{"n_kv_head": 1, "norm_eps": 1e-06, "attn_scale": 0.125, "bias": "none", "init": "trunc", "init_std_down": 0.00191, "optimizer": "adam_variant", "beta2": 0.95, "lr_head": 0.00319, "doc_mask": true}
MLP neurons of a small language model. Each row is named by its layer, matrix (gate and up: input weights) and neuron, and shows model dimensions 96-223. Each number is 500 + 50 x the weight over its row's rms, rounded and kept within 0 to 999. Numbers have three digits each. A neuron's up and down rows have the sign that makes its largest values positive.
A block is one neuron, or neurons of one layer that tend to fire together. After each block is what it responds to, as a language model described it from the Wikipedia text at the highest values.

L4.gate474:533442426466503544505519530483541507531494483545460548544417459547530463512412463536480435526472631519539469509514492499590477536415431465469392498441467460509532550499514514469421507473496555428459435396518527483516443470481470535511503551385451567434366518494501454485494350449462543464509519456479458532523581511431530496428462411502486610551394495474489544453499479525488447488533
L4.up474:425585451520504594566533477545537530526605461511548434550546522602477460495466487446492539511446529480492533481491514515598482502573553407583512507484488572475460548580548496438471512438519527532530428374514492505552460437545477476516499531492480492480447475490515507402488449593530486463520548520453607489544547483492517462464521469631514603501539482558457573464478439482509482572514
L4.gate508:541453524483583468461508524511441399455399539522474533514454520418494465565382475446495398486513474510470385559511483503537409483518502483496527456420491505534487525418510561483556459496572538477362469469486482487434406479592459570530574497516455455533415406479520477464459517479525500420456591505408499577446541489411597367471445474410494473469587591461554520435470470562465535498518
L4.up508:447471551489549516495470525490440429465386525515481526481487500409480567560509466419517313531495495451516472552475425532509416537487488393471568445370489486551500526525420483513556456489560526504384438410486481559506407444491438535512547501601418438480458391453535474382412478521522496460477518541400498539414553474379569452465456456442507465553508524481543514478476461531497569414516
L4.gate526:500543575411470405537445477450462566517550530377420501425569549393478556554440510530523525493459580406493484540502505485450530503494615515525516422452481535550501483489449448468407581475579438476471587473495519470557470520566454455428476551499570524545564512512632467485517437487453440400538481513548524572514559503583566467534543521454441525533391567497402482446501472499573572553495
L4.up526:490486585578460532552520444523531565432492487515521509458543563472460393410499447585525446475523505514431384472539552420480478505453538453440538458498523495538583493424451517500461472516559471482538493526523529581435590479519478553613505437485514543455435480486518436494520574479510481427450554455444531560553524459435507511456485480478493503472505487483574502473528482558513448546469
L4.gate587:506520511470559421537457558503497447433452584495476462520550523473537469557410432550454435581485444539386406571480581548446525534569499478499574504510500506520552546409511452415636474494519472479430481463517531492459472455530445500514470527496536484561450463520505564421483445519461470425441457435411399558528482550493588407437500518456546431446593606515569491459487504500437574548522
L4.up587:520470539498459519473383451427613501447473511531434493479549516457582515518466521488466401636531508483468471565518495499415465512389457352459571463429477475505542462573449455489522492508549541458426431461465497464583425424446460595471510519607462474509536466570529502436476422512520500412493439493422529535464525501493580498506456492428559474509539503467538581545458475593513479468583
L4.gate814:553543521530591513516495477596519441556473517533499604522562591476524498486519530529573467437564587570512460516505549435535468459449453533443633437419503398514494520527391468488496469485512549489445468464490443458476551494462520511425465526511594410535400436519478467451535552566449408421513493505463530512517546503521567478376538533444470508474546450596444408542404457575468495522526
L4.up814:527462445542631558487530485542490404518535518477556469457454410487451442607458507528496480503491493490431471489516498533415553548507452555458519498512398486506512440513552581489542483464471458494520516533699524508487462530574488498521504461495522520441507520513432448456451538534500491457515471459532510493452499542460497488515510501462495528436459446525482505568453556489539419537476
L4.gate1664:514446417509527518549594476461533476443686501503552488482510497518416503520466410511487529474477498530411485586503557422419491463460551515552465418461519460448556468477499496425604479457542454473443597484503579584596463548574500486435591456535441474510481485490569599548567517543557443470392472496424355473506494599618512426474467527520529553449569531506539534588412455474458483524479
L4.up1664:534545584430491452572464435482481501447493632442466430549574515530444484479451516474373470527533435503509479534415408576448458492469577432444551486450443465513613531461403531446554454492543541438457486489524537541533551475544518465494487482581421492573533485472511486589488488533610552388418453471477493616628537484537509529464483457486513545462511464505555544592462520621450521510477
L4.gate1793:513600544473559505572525471578527477440445548616490477590533400469520435529424487498495497528452527567478497481517499477573523476567463532557422455480518499457527631536400465447458550467406530530519460483538478586523500448470481512550506543534570497408483359454460556552488476445513525532558526492490525489482530501571371525469399485560514525524468597581463511506569431565491482426586
L4.up1793:539432462506504590568524429544520385542445512598482522494537550429492466540482443496482437521472481497468546517494485561504482464464475455503412515424527457463560557492474529433426441524457546551510488392535478526512508534464495443564485663509585482434511492461498600401490407522491488367444505507477503452447576600529516508518416394479474602477558600469555560510497539468574608515470
L4.gate1898:477398516570427440502625534557500523568575511572528502457374456473343451537464443456556522436493433512529493512497593495482496487526568429504570462500468539513535504448544528412509446465452431578414452577527526505537535558560469457575513483497553479519503454424548496500473556557463451475430529485586398489509449512553546424456532501509527527515406478405482512542453477444471494530489
L4.up1898:516498418441488473473472431508498517505468476535429487576548458550465421442487510431542518458510485486476553525495515555499533535529617368494568506477483540535509510438553506492588514542532541490363518482560524508533525513520483442507428547551498468434463497533549454584494578539557494479491488554529550464592484559507541481524496431551424446408478449477545521449476502597451570543506
Responds to: Mid-word foreign name pieces. Word-piece fragments inside non-English proper names and titles, mostly ending in -i, often in tables or lists, e.g. Konk-ani, Peh-li, Kapetan-aki.

L3.gate225:587464543440501480563609479541510499562426650477507497555580501497537481548409467525528499458486440447525436581500565563506523516624538462489479468467543378535474504522574500464504513489480502546513511496550482460581535514468488563568523443470614454547349451501453508547495600452473507602611479485546442570493480567500526458513572501407508519569621589476497540533517539612554568519507
L3.up225:466475486486419619507527478528564491508478497492478575476373486505493511441531576476564512453489469494443487556626534417479451532475441503471541508471505455511486421449469601555485435492514614437532507525515496594418494542495509499467569496449498510529574520514488469477360513482543546513463389503428452444424472521441627480523537555466484507481502434494513442515545526528469505450516
L3.gate598:517386398497534605371597559518494532492460530543480562485444520497514517542465497468533551567547443478452474487509429438546465523467498507515614502442483551428437437409553526421473493493545509554473442471519483509599496507521494438507450478506444433570513455518526516498513557432527450561462539478610561510530587521542518528457556522554464505418515479568471466603558474475399542550474
L3.up598:413442576435570565377547521521530610471509540459454543560469483497458455532484469505526515458591412450440457487457490575496567503524571519484493514500504519563571432492497411416530595579543475611436562474533495595418516444516509541466452471424503502527510477530535527538556421469564457458493441501550627489403481517536473486482532421474509509390545469616502429556473520494508549553428
L3.gate926:524423430424531459558672428536580470495501465453416461498466421549551452549439497463505509496557580481517484444473507438577454546536514425542609460428567442521538427588528521508533493496507384466508543492551531489480473476483545557483585449554419497527501462437445522588390460392480498462537461533584600559539543549466484517489503530482468498420481560523360530570576425594500472483475
L3.up926:457468464494531437469505462546469492566403467464434462486453469425598496493471458515496576501495434580420507508447564480489554514538553549493539482485507560458452444386443428573395488485513547491456527535467516408434497449488520544529512523444529516471494556475459606504522537449519478511498442469459401500546515480480580487519620484438469451484518463455487552541555497469532489419524
L3.gate1131:515453526558495477553626516507567471487509512500531498499520471539492421413484471505431490451522511540496523544539526482544442509575525545404582526522494485438495549457457585510425562403543618472458467525436428437452551502513437521524581415566589563522509440456502532525422622500590460445512477474491574497474578493536544489447412470492479471414556441450461402591486462511471525458522
L3.up1131:440427575425473459582516595495510458477384453514457562499489467462587444495551353594459410527498447436559463606512537520507495431521527502518537439473527496505545495473501532491495455496503512442546528566519499511484589516526442442463545467481506446500558519554459489605496509518590555530498509519437527439620474472475526502498532480554490437424518443503568547468513364446504506444575
L3.gate1921:471480441461522392399576457466598542431417586548461429454490531569488459545510414557553480519484495515569531530472458429516448498555539398552489553478478445554457504513539527452639548505534476479497464520448406496537505447483567444560452560484566483495392426544513545558508460468478436457515513536454436492555548543539481436520553413529524471503459501446531524462465492479521471521464
L3.up1921:516488421541496391471461522492526440527513490539452552470480491532416440463517484442551572565488491534450623519471522561531556478461513442533483537486458469473444405381550510436557582417491468491471537478467479457543443573519488389559449427504536551467413514505571585524524494430474467417495427532450530600481554495514455455515549501492405473500505526443431474476473579576476463568568
L3.gate1932:487436519542500467451409437544570581491509448403565567504570487459468498517478463511514515477557538423482553605431485420463530517522441532492463474397403523532524385421467458464575512497523476551423598482519424473563460468497472505446429494530528594524444393459538523524574516450499533396497421609480417532438521512551542547499517534492457520428439390532556521550528478426545450567554
L3.up1932:493433500483504598481521536549582573571526457630502448512518532465535471485551499563513476445485429577516451403543547492500498513419534496560465631499483515535581432531481496500413460466454420467444494437487334480438458478477567506502468544486515472520457469565486441548499521489400473557506522510468476489501524442416595590414525510443534437527507478486565486491514439386543493505520
L3.gate2114:486427518542488540377478400545455430528482411461513590458501459515479538479542518532475476494461484482489559610399525482580506455523640563532531518400507520427504536404492445556522572465509494552518522525461483421519489491485542504489408479490511558439517473449456555517548508488523505484465487599520438520436519516496488502474476493556602454572397377601460435547476509533478447500428
L3.up2114:486533491518441502349577543509505480553434481578544430457509549465538460496512434476514577451474405621534480523434594495543539471598564537509508524558504494553451473439562480495574561488531488429478538523462520565389485599504529522520474596387500563493473478496493589544478572551508392489449448454539561505525470602559537528542584568484513450535493455553505627442542589439498513606481
L3.gate2123:501427408567438501565524507455485511450533467515436470562497506452444460504463561469497604530579544498479483542472546499555476560571481447495591512379507495466459494540448505468439543513444520471491481501417501524581525513407507491454527469391561387612524489439571571435471476466524474512593536552577420429568518449512587472571555449459608391514558553445525567536552570534467564459468
L3.up2123:570526556516502503500595497547498494425467447557479497462590504471602503408517480428522386471527552531518528504494501466539662444402499575525543495518519427544534561527464504510488513482424500589470520557453479381471420556444505472482500502525553471475498533515455497473602530478612433522487537445581493511521447531508443404475543554475523495522504587501545539530423473511457431510448
Responds to: Not only / just. "only" or "just" right after "not" in not-only constructions (not only nails, do not only affect); weaker on suffix pieces of taxonomic names (-etus, -ia, -erus) and assorted nouns.

L4.gate57:538465489450465508534443468476528525507536458459467486575540488547537387467440530436435504495410502459508464443569570604502584409485483469484462505456530513529490477439468579498543499559493512552429470555462555502457447584479502524457502513501557507577575472425522423557447451494462540460506492473520515429491446483461498526520507544537462564458468519543499472536477563490536591495365
L4.up57:517570440537532452430478480462563535467514504549533450496534512457471491427547473516456484495547520455479557479490515452546493444461555431489516468461510473539529526539479497455491511506497589538454414567509571497528490513460416579476585541526551502481551380507489509530495535478418433468574514440483625403497417464510480542429583506367437517559463546608527467516427475420444649543428
L4.gate195:460537447492479504474413539597628574494601514543523572512538492419511598503437594434575458571565531475442451537618446425476623539448517588499499399463479465616476496480418458466516549461587515543496518588449609486569480532493499530456523420532466500451470488647539487445547486436431525464546531540509564425485494508491584549455564570478542651454562441516533545461571435539478446510477
L4.up195:517558434511506428559480556537556570527595529471396524550498517542478424480466519443529504448508508549458482547521456564503528568481447503536563464499400473536615522510472501431473494540452537575499524522490518592479344556491600465469468500468515462446475454577537478516533489433542537453489573513524525471588479468503555587408474576491391558363522496550566525560491472523432443496541
L4.gate597:526550414468432485528404485546542538509326483510513416537558535460533472472466532469499476438504562407593451484481533485532540509485597459546525457534565484469478507466591508495488446500433496466464523488461563536452488454491492573476545454588481504546514418528550540538492494507424489476459451520455391596474384472552605498561638509477508541478429542448517475499566478485551587499435
L4.up597:544633454545568550449560401458584544599474465544542611461542552474424444495491461513506529534405513469573535604516441492546509554537420523473454553473482471523508446530490508481507551527500529496455519448516509433473516545532532511561405535484452482521529401464525601554426614495509447539462521492502539534514458559487475549509522480510535441537459487565429523570544556441481521451550
L4.gate676:541528425577489453571432513436436456433479433513499510504511495484396502415483589461617599545503477517519532487436520470574502533492482463461488441403523427534608512500522486535496502415475426584549549521482473490391498465493551500466445540517459493434531433413575493536489601485458566487490533390531473503482479565510450472505504530487461467467568593598485446473441582500500537492507
L4.up676:459578529504549549513424593509497553413507455474526415575574522485480562461536393529485473524608475583389482507428597462452454559466533521469458495483509535522525576504540384516441443434464426520479491485500434467518491454427444502561485566553452493407591442513519522441555468494410457494562469454505506469468393533557498508547602472522604483507460513546509518414532492535478546479538
L4.gate947:568563472554451514415497483467490572555574459436595491596480530479462487518425545542464523456518552579585426432453498487487489505514565463523518492552498452503494428411469528535492561544466588517468549538541583380375459439427443545493489509450535507523530571544472533510524444374505512550513471562504449433498458543495565533502556441444592411463437582505455578499471507473564489509516
L4.up947:491423510473506499559453495483451583503520435462465473468454514523501534436540498467562393383537493476539590357603603441495476515560498420502519489576460546505405512523588568508466539403473495574557474632430493444498470521474525463578517444612469552568480476463544479437542522458495510562418436470518598479543560563450646472552481435503421579530491489459460548591470535578513487505531
L4.gate1028:585536595426536569531458493391560481478548419488503438489525476529395506437458523431576506528528475433511493453501521527413456588441504465398510502510561373551528445541532499575539517554441535513455499483501539537442510476525529488552516514562493475422474531494547538524537583472354487469445382622485451401535452528450540521540470505461475509459563514523477472568421515450518451525587
L4.up1028:484519541435543619549437509438499534515488513536474446523538539605544462495422477466549490501563467477516453455422516464379412601485593445390473545582459448519441474457505472543531480576415554503513564477431514508438478412524529546605481465450518493410454512490491558489501614505404509469490424511435517472600481431513527460481473534459507483497573560500542440465449564514422436608531
L4.gate1796:541575504511541517549485483520474538566498441571519504524446545604501567501487530399609518525472545549442505496473519556511513590560523581418505412430521490587600521481489528417580613526461448473402484542526540392355575515505459515458561539535497528491515489460487524427463458514501485483572396459463537475508501445476571483508436376549579433509436530513431568426472470488516535455431
L4.up1796:465615551483434498552614538478509592425554496508532451499450468539426480487538548479544423416456505494538474547532491511520497609579567479467464534517497542532553535569569499575474573407508538482517520559515534463406431526485471470533466555481576536505517489548468475500455455441466550442573467499486524486558515470455502502488480407550593473594403554578523471442541444552550480537591
L4.gate1878:515684586485542545437421491453541558472601537604506427500515586484462479449482520498513441447560500494432526520471554471570504551557520474457528512497426497497513432453594523433489440481563515466443549508433518494483434425526494573549457499528568438378453466550564467531598584466458506453529421529512597500524500456492513447539517467449553431448473559634471490556499463601639487548527
L4.up1878:544506482532581468474473527419658564577460419501563438372472517521529461476429546508542495454507575472494474516478577493502496622441468435456555454614503428564609494576516547531523451447426479446439550428499532561472484468475436663495439533504575507439538521520472495559579535439487465501500413519479558471482493438440425463514525410450485506409473520542507500590454461478527437492493
Responds to: Three-digit numbers 183–194. Standalone three-digit number tokens from about 183 to 194, in tables, money amounts, day counts and split years (186 of 1866); weaker on scattered list words.

L7.gate1364:544395438499437492488489545490433484476406501417423518482465513505515488548439547503425558456541495563547492485435499479495464499610557516395469494536501478431442506517456561389575582417528464378533482506635497467537481542539511431567489552523502509470466548485566528515571527526439523435408564490524541570501487613435491455532482506548579532446537536501539537483445570584396548530597
L7.up1364:522559536560441592383425478461474514584587375482442504535558486401513537547441525491529474430512433545464520541503572500539518437463394445423483527494384413628423460587567482405431613435550601434529527490505494555445485491517420435594468410581465521533520565414489551505505470453518471440433476517438460534447487481492463472460451491469405483494547533533553552505421410522442489433412
Responds to: Quantity numbers and adjectives. Numerals giving counts, years or measures, often the first chunk of a split number (180,000; 1963), plus quantifier-like adjectives such as major, main, different.

L3.gate43:569405431449482489552560492454498540509475538551486461527555550488391453443440474580492429507444537490484413545459443546490532550553469537555432447521423472513434572420363565510530568451497456493474532455494439485634482459501479441522474506493513592630544478500443521527412530437597501452525617451455516461538471550512462497457398574520508410395433555533542487529467528426525455478499
L3.up43:445498456547487499569538476496574584515438453465509498463415559405561393527465588528480526427460533515584475536517441323537530532550512587472571404543477446471458422479542492432562510636511502498447545412404522549526483393554491466394481603515515622538467450486466476592631414599494502543526424474523505493463472446491565465540536470525571544575540526486639527488578471449522481560507
L3.gate409:544496475494567518579403507453539488467481390516574547458521449453554449508452636533348546515546528510528485454510568467467509501492492562434512472442408445451511442488464425415510498509503527592403477371457562560448455494461500466419515475464565540521521467533512489491470419516492545487412555603506492615583535436532539491517480527447500447536397511454513452500533508436397488495473
L3.up409:501368474438450507498548523530460527505477431513447529503515568488545458400446431513522527470485447511497498546507482501427591425521494490512540482545490507499532521382471524376530626516471497563557602470476459398461550439496518511578498542503596583551451496538502484529539509469551509516515541544486367449512493569503507500494475557577490511479541551460558483470421541498474474406480
L3.gate586:540458525501535457456540402534456513466448599609496529464401494418549475516552462486483446532517544478478462551452509517569540573567490442530473571474485496583451653533489478488498488500661465512516609520472469456541480507484493533538494444405509521611527505492508558548427525497461544520409565439504426473518529577551529397482538487543553467570493524565551468569534478483584458545472
L3.up586:463548530487495594619438537543556493483451439499422507547409476519439522467490450510535534466504442518487487457571507522573502452539522470488435488527514480513573464514460448398501485588486554454410506521505462457470569448571459433452520435573508482464507465533619474506529458455449545471558484372598471495499654557535527474488461528457491495446525491543566562453455524506480484466411
L3.gate1463:575490551503483541518492486504466500462428500573492513462550541445496404436377496551493556476503545381581470459474423479431428517513524469512451516482478579488506471491533495372591582447463610545459614539481438415576508474514525395416535529545519521455532475513523561539552601400424515439539504570528379455484484594515482541577561514449556412452518460576501497504524568473544504474476
L3.up1463:523539490545478589511518501530440503489470496522516503462560508460530413436459500549442549479558516431572497510459409443510405538502492395471474543525531533513510455508521496419594565435460535535503590519447446440586529457501541439399570498542529527452513444502462509475526528453469498475543507602597440472493507582586462545516569544491581480455463456520518499543560485483519439487502
L3.gate1981:502508591549567530506483498460572494476409400463491569491471538508574463483532568550465517549540437497525481452560478479546494545574472545489491468547509518535496349570534462441447575550519507499485554476484524484531489389577514489464517510559490455509424423474502466452472533454458504438476604411509490467488596606551419503467450446564538477541475516519576484483423522489576409477404
L3.up1981:560582441548492449574488473520537422525456444584335544539469523482413483486524471475472531447443610502489500531481441457476569530575481504496569441459482493562506579475525540551488517515563506525437582425543517514491571520508520428477527486510476515505526570498501529524585344409559449484488499488470388564586485601488470496461498502488497496576457492508457532498547481526445492566521
L3.gate1996:458476516416521509551543457401537457457522543476523447475472431524503533405477541500496480549457508454391512467619467412536542509588529540469495444525530465566475479472569467552551619499555509405499545512447521552455480495521549422446451574530544578515539520431564419538534446491486389496507456448465527504506568535453492530500555523541496598524381490452460460489465428463507561423470
L3.up1996:518484403508610510573463592479494407521394564582475482536470604579540487522520562486499613566476521497461517485480446448408526492450562588535446483529507528437479528517592504472476547477563485495518535547499482464487537562471459493582544454591430466453549581403460557498584475500459417483431652527436425519502455560387570402480529428426516500567522386461460498558506532537523484526471
L3.gate2051:559370568443522458502451483494484477514447579625419475567458533523449481533426546577501520545496494511543491448488456425532508517535550564453378477479468464483456620428464436507538503446503573472478527533528406400551482434546562451422538495457468539505369466521423442499519527451564506615540524529485461524458454564500481476449511476390486518524447427582540560548535621490550552526528
L3.up2051:452540514497562521493551535571471515530515602514510572513561518457421439387488507526428486478535499493570515459462555355412474487540469482532573592543425492504450469532485501557530545585408463527482614636450499458539458514472464465551486473463533487463444550585469488507491472510538477411589572581607472449557579540560525469515527459487519519549485421530428535425502497438418541484493
L3.gate2138:576538512588478553548445461520501463512475455520512457499545505448478532530515555497467506479560533435519559548430518450460457480497507550505493484567481525478511380498498471544495535443489536523521516557477440466487612439422425517496473547478448513448591483488433479531521484488565489510598531563559474573420600530606556460436557439460539425462476520559481511368580567430557523475601
L3.up2138:472439432452487514479472498495394404420524564481458440523402578537548461551531443468517504476454498498556515528481444510536482480558519528466379530691564445446440543493545472445531555491397539473546451524456426503493515443566551466465519559495500500518454593470474509461480514462486539543466508472481487522527467562561480575464481562465603484535437551436529502494494560508511406445553
Responds to: Digit groups in counts. Three-digit number chunks after a thousands comma or decimal point in counts like populations, vote totals, and incomes (8,584; 277,883; 9,943), plus occasional US state names after a comma.

L7.gate186:532503509496499452540517462438541499466447514578489396451479516610487427480469506524454572511442482576454443625516427495494513548577392468440591474485499437625428539422629509457547554471445478508480443437500511485509440598550479541540421465507541460511513552480562590490586514474587501509545468543564527478448437592574480480470486489449550376482410506543555460494487508509512603429580
L7.up186:532578505570469365455595536481528514453545473479446549429516481497456500567520520389446468490530476523514511559422464517576532441495520388504496632447561584536549470476563518440453433478428398514435526438521531472518552569528461464498533535609438518528494473541566496515494563446571573516512445470486495438438526418463519514580557502419511458555485558507476497520443424525538463545483
Responds to: Foreign name word-pieces. Middle or final subword pieces inside non-English proper names, often in table rows or lists, such as Akhiya-an, Kak-ar, Mustedan-ag-ić, El-chin.